{"n_kv_head": 8, "vocab_size": 16384, "norm_eps": 1e-05, "tie_embeddings": true, "parallel_block": false, "init_std_o": 0.00401, "lr": 0.000632, "lr_mult_o": 0.735, "beta2": 0.95, "final_lr_fraction": 0.0, "train_tokens": 1843000000}
MLP neurons of a small language model. Each row is named by its layer, matrix (up: input weights) and neuron, and shows model dimensions 0-127. Each number is 500 + 40 x the weight over its row's rms, rounded and kept within 0 to 999. Numbers have three digits each.
Before each neuron's rows, "fires on" lists the tokens most often at its 100 highest values on Wikipedia text that the model never trained on.

fires on: " a", " was", " |", " is", " the"
L2.up1738:555511549572472545454454460419498509465474480486482568452428550475523531518481511510456455453577528490450466483476463461524460445547536495534527474476471485537556492471528473415516480421499519536503556476512527526432505525506522552538526498502523502471557501482426477488490624533514622555460531500526475424530474493515375518526496513504546494461540435472463482519556582520420516571561

fires on: " not", " •", " to", "'s", "it", " was"
L2.up329:495525501490490472477484413481550484399494483446483561485518516553541462535522506476444435512529468473501439512513464472516484503438502581494512514509536531527566494428464457501501540452493535441469501489510525553524452513534526502453495519508500489482544452503508467482489510525490513518541532406450581464515499511546503488536484569562516526492552458554500542478450553467425539442348

fires on: " s", " made", " make", "/", " of", "en"
L2.up1415:579508516518535533480572459490466522501469487544503514536477452539478454532570486454500498520497396516480484533504536468445471549494484493503544454525461526486484519497463402514465459491504575515464505412557502470525519502476483521451540517496496495548492472515420503448483500451459498526485529490526441465512486506527489518527470466438539567478471510488530560487584577511455520490479

fires on: "In", "ou", " precip", " In", "ü"
L5.up1757:489440489465559489525499506492520551546498494507492416494502483482508520463561469418526464541564521518530523500505504500513497496496501482528530544483497486505536508496520515459503516485487484473532571460546461468463453523519489542419523467494420465489520496476456469501540480548463512570494477440492539582518452507481527567551543499452518543640487483555563453587522491495476567509456

fires on: " to", " he", "|", " At", " To"
L5.up759:483527490547448478498450481465500526536504471542465620517464513571487452554452471500581500460524501505490440515518494488489527583521521515503510458565471560519548471537557419537527511500548474480479502468444490518511416518475527507511467524559509395489489517461442451513517497487536559552507533479500471540544439523524529522532555445466545533411496533566431460484419454529455565465517

fires on: " to", " released", " of", ":", "."
L2.up243:480503516500450424493499586465495494526495496577481550474544512487361516503563468457517461504473494453465517489613475491448503508478423556542567507484536484453522408484474488409450580558480508484502444528521499569502464544479462467469493469457497536617526481451447475497529501526491483552482506461445498513461509479469535471508613441491535495473528527574578518510490484536528533466438

fires on: " and", " to", "t", "\""
L5.up612:518499502448498507507379527460490429533497468555507515505493497527509593453503498523471503502496450494472503528502519488452465480456528469512494489505528523484547481489474448438572548539530475510533487471480479467458457555620511601471504479459493519438509495485526459538492467514480534494463488437526512519511482474435512505494516492524589519503536533466483557428577504471502517452422

fires on: " that", " announced", " came", " back", " chang", " had"
L2.up163:466465469513500534524460467416592493502537478431487597473567477537372443495528531499577458507486506484444423515501478515523510479492545437450537514478534439492547530543455467523442506520586497586453491482453520499507473476483516482462525448488484415536488501489545497480540570511461553538537473490514486519460452521475553570526508518470454545514536438521483486582548462456443488459491

fires on: "\n", " temper", "-", " middle"
L2.up2039:579491458484506527468546552456483479510529501499550493527555506559474501557490562491512514442538470452470539515499500565546510550414532559544435544503449507438569494509424474450533505478495558573501470462517496540452529472542497532446488444518469471535442548527495518474500451499412458541487497493456518497499510520470517464546477559483525493504446528510500511511560559544450569483523

fires on: " well", "i", " Rock", "\n", " sub", " sc"
L2.up1664:473414460540506444491474546476521461457494547462476463455527484479511508572480512490435435504494500475440506510539454551423482458512519512502554502540434526498500498464545482553448545470503511483491460481486529509460496569507551518521497410458474541553516550456548537487555533451508547463519502567487469422508487566521536461433488537496550504461443455539565506478495538472430493563599

fires on: " by", " the", "RA", "\n", " ship"
L2.up1969:521491532509539565456498487520511516477527476509462513429559455551486515401493469420500512412481446547490454525557427516468459420467483516563482514522465488501510542518498488517522513515473528484589431471470548480483506505512400530394492514498533470524516469480545430446451514449455515536487518490509501473457462547515523505527613500498506566516576491549518512549523481478505482513511

fires on: "\n", "-", " by", " –"
L5.up1085:577492491561537436467456573497434496493572429475459502460463462526502450467504547501458509533510548447486441532528419501526542505537585456505500493501524496546526473454474423444490481465513579402513491434515468600559427530506476481515583502517495454500500543528477516501572481508514482486524544505468484518482593412530483594551455508479553506477474495605527475569535434503458559557520

fires on: " |", " to", " a", "ous"
L2.up743:528542503476491528434467462513445499557514530460446478500508549577460522523498472503558452469519519444450429477472446528461531467497507543554553543504527422516474453566476465459473464548492474506480481524495437559438469503507510525555501463441526445485464433554429500481459533522465583557456485530461476515520470523514522495557529465458574515504486468465538473431519525431513533466526

fires on: "\n", "ib", " by", "G"
L2.up1718:558567515553522458485498571482504494455509575441559551533510437533498480511506486470503526547572532473465479515504413502345572456497520511582453472506477459597469449477493459454402462491464510446501493501504408555534497481486475561446445504475547399490492489373500534476518466551525491501498485466477473473487463441540478474551509511488569537542494492494496478470497456481509437569468

fires on: " is", " 2", " =", " 1", " |", " 4;"
L2.up1073:481550403509534511545480550521468509573562476587462467546489448499475501477507526487502421505451484521457519556570453472466597466454523480512485505566504559545398500458526556530463461537500582488473517587507470481456526496471504464504413504553460501574497432483454517499550537546544487489483525617448521516521535488544448468499476506513534497443471459471496494517524477562453496540429

fires on: " a", " ", " in", "A", " first", " be"
L5.up1197:444599518411549487471457489523511434494492455541479501446530500550462549518479526422486431467496500476469484507533477454494515587524471445501451544527454510527464504521487482470520500449464477547505462463514445565486545553465496497481507557479578601513483516436505459539557499498541544541422493501478501431481511480404557465521519436476512494468478584478498523540519549512478465575449

fires on: " to", " in", " into", " up", " above", " (#"
L2.up1762:506449497389511541471508532454536455510552448475474549503565504477504532469529577439490457489459439477532446511569521535462491494565512531479584526507491438452554475417440512499510538502491480593526532448423514457477525510576457552502573494570500511554516498487471562517495526421557468495527467491473511502526450487429535480524586514536481446505486451502491535511509432418514550497550

fires on: " is", " was", "in", " |", "ve"
L5.up1731:424530546469524516514459606467501474523472533519440483451520534543509507549535580490546522544475470484494484550514480463486552530487498546488455522555530479520584564580511480481427522530498494516434475529527491472502467540454552356470535408493507523450475392514502476506476500529504537441536561568466490540523466507506499535523503562473521530490491439486511445448465442510500474504441

fires on: " |", ":", " —;", " at", " Gold", " the"
L2.up1925:536418472451492400475424584489482510543509464531467584505522569535529519493471530513467515488495468506522495566483484484507512466583497484598529541521481512464487535499564488456493525509507526569502512467495417461478457474468479491469517503510501523476472489508529522458479531508465515547480449421532494542477472388466460506552533521446490519546551474512522472478560531470443541539564

fires on: " if", " when", " because", " as", " When", ","
L2.up88:463517475420516480500550480520429487501467422487503508536492529498447457568478505510517521554552468479525511553557489476545464421471480531533524494546567536496472414537505508548448526417447463442474470473514501560475543419497518510484520400521491444512434467489441520427563532511533533576514526524505489455504517530407523522487506536528499470481491503499574522499462446449485547499505

fires on: " too", " so", " very", "in", " him", "ly"
L2.up1639:521530516509480479518494456536509499437572500513443512500545510480479456502528504460511484488513500516532500509468558458444547461512500499468543516558525501549541529471505544453512510426425536540540493465541433555550521509472564419469553447527493486477502491474538508470474551466462466511568471508555471523524419447576555527565483468496523537418524486432519493477511489516457538479549

fires on: "==", "===", " ===", "/", " (B"
L2.up1276:482455523464508534502496511496589416511513519485468499474537461501530487477487543501530456466537486462441506534536469515496469519494483566527531515526577518501517453460493496488448530495539514477537457551458461482451456523481471508455426553521497490485478427471470559489510527625501482529467486486483505496554463554505525515512455449494492498475501492453534472516545532526531491447489

fires on: " 0", " of", " 1", " common", " Or", "ed"
L5.up963:469440444485509521490515478512570469453500500478439528529512502588476555475493465474510494484453489545413526520504527492490384505490474458526490531518407503538520502545487492527549526533526505511524480481351551505517509449390535472521417494498492526523514465447524419565566502445490513492495494549505512440508444407563524441488456462498494513476521522542515482456458382533514530494445

fires on: " and", " or", " to", "-b"
L5.up1782:500464479410451453500423480452568429551579506505424495499525474556528545513475541476547453511483428488469489527519511465449541485555498508593467462518494450477516449575551440481494475465485523470515477526474484570461536604559432543463477555514514469418520535457465600496527485527559501534551476570504509516507518486454507529499533453484495467469500500500490476534497525518508530552464

fires on: " |", " of", " Pan", " to", " team"
L2.up1527:504452540475518409539516496454495463514543423467506439471574434564417476459487519535536472435492480418483510484523494440447503469499471493484413564513477515531523517488495471474454468453464528490468508472537454569440556541470500443438552473535535477506500486469455483470501470488507508419479545506449544497493532467439526534565481461547517468545462502439528558473506490477467515458545

fires on: " |", " to", "el", " up", "_{"
L2.up1161:496454493445503386574512562512507519463520509435480427542543500563457505493492504530462497491482542491517509486517515487527522529528420483407556487501492493490509506523538548514490497520512518534498540506475506593427453596530565497512477498558471493457467531502436504502479504504524506515465558540419496504449497501498472540526561522533531544474541471500500464561504465463513485537529

fires on: " same", " that", "6%"
L5.up1535:522569424445467567443489525425495459562493469485489526546564485511475571478509509505523501449520457405588586495465503513466506526599515515459529505485517454530597545562564499481384479467532501537505506477416475529494499517564504556422541485526494514541517476544484523448568496504564597531490553558493431509522483471472524493522483510545496539472515487485521495483531456507493565517529

fires on: " such", "\n", " including", " ==", " film", "==History=="
L2.up31:512490438557531471556530453484483543514538499458510481472458530475509518551482526510595517527534508508520468504432463506536476486525467428538488418536494479440517500525552458535531505432553564555509514467465459510474504539491514539473513495500510442535497551546434402537489581539496498467487546491444438533464482535499473451527477489481521479458506496471502518522465512566504543446461

fires on: " which", " that", " while", " ×"
L5.up1777:536539518449497545461493553485509462457520485480448498508444491541445505472464511505498511503451457489499467519469524543479509505520503531549467483498462492468476432541493430483479485428512469464535512531441457477453431527544547502444497522465495495537528477485525542542526560452540576544580421507494473554533538571503550553504476463491581534492459482519419549464451498475451546495491

fires on: "\n", " in", " to", "?"
L5.up207:484425469496486410498446503518482511435488433477508487422589488518501487494480517514458495505469508546490455479600515474505501481534521532509586503504529485575472458499431506566512461495526590521567498480571534474428447525527473569529545550511503538505404488461517468485540424414523425469471500521488493432495464534456529527537477503471479536440533474525503502558488500515564520489519

fires on: " |", " appearances", " Conn", " ="
L2.up1178:518541399582512515518447492495487536408461525530454466443517499540512466514474510495501491510491496470545506503534493396484465525483471501519549569529584453526492472486511438456564473492505551465580495556579461581481465532468521514500474480553495505545465448520565555479570541517478490522499616551488506506495442451522455529536475459549501594582459485507487528509497476561479476545484

fires on: " (", " part", " subject", "\n"
L2.up734:527500511513456504460515505458498492496510515450538522474506482516438477538530453576466449412495480530498516480444463492494519488450477488536490541582526532515522512433561497522555470572465553426452480451526511485477515517497521498518437475547470468501554461416519466504492609505462539555477575569459521494568521498470446472503532468538586537501459444464559438478523552512487560512463

fires on: " who", " to", "'s", " whose", " which", " by"
L2.up1269:489444504502463470459484509462550478501532490560545558509478459557501493549503493523530447506523516482492441562505415508534470520520468569472514475487544500456514469494534474441531429489559534341434482482494530505585468483510538458501478547472530479529533450515552448451482480549448538583539494455507523481462488492457514561513543457479516530454443483460574522485510501480418531496515

fires on: "\n", "==="
L2.up1045:466472465530528515472532548500529450494465529521521500478509503508488466511502514470559454484498506484440535510525460510525480534508448524491478462621531544488490449454458524553456509572529552488455519481507476512461499503537510467469520545511480485497516551459547510508478462489529533502554499517462491560492523555504487567503427532485592463424467537460461515466534574455512595573470

fires on: " and", " an", " to", " or", " a"
L5.up1599:502524438435394509478528548453556410468498415467434424445547480555492511503473589497438531535430511476450416522526451500510513461484502478560526435496499467474473455520526434433464546562448524536500523506507543499584500532459530504503489583508475509455449471494445502514574468478502549534546573572482469494517463471457501492466471461492495491513492501436461490509524533455501451574485

fires on: ".", " with"
L2.up2007:441494480446487495592493502470495468546547473533458497565485498575445482533663531561527486491497484432461479527555517581456447439500465497474485407504495505566484519480506483506506555390482537430524459414532461495459489502561489471486601461494519503544529486481560501520545519515503502568472491477461513481561561503455561520523528427534527537488519490459583515518508538528393525415482

fires on: "\n", " (Un", " album", "PI", "un", " (U"
L2.up579:461493508497531458568520558479439500583537455531492507513491464520488442480575476418541503452478520532488521488552477452521424504506514465506532497606507528519511504585569551499462526521447491449492578501509478502537530504488502532553527506451436469469488525430532517419455485515543513544505499460437531526464524480499540574545530519518566499517545506516508491508547559435543498400488

fires on: " or", "r", " as", " a", " of", " Or"
L2.up853:450486466434569503557472476451470473465544477423517575566510479546535577500430434493432477515511485494492527495559462539459466525489471511481501527478479483524523503501466435503486475572562547529493505504478492503489499525458514543432561476460468429558459515493482492518531419417414495487496507568470550493436481514558538511513472468465558483549529499508483504471510516488535445507544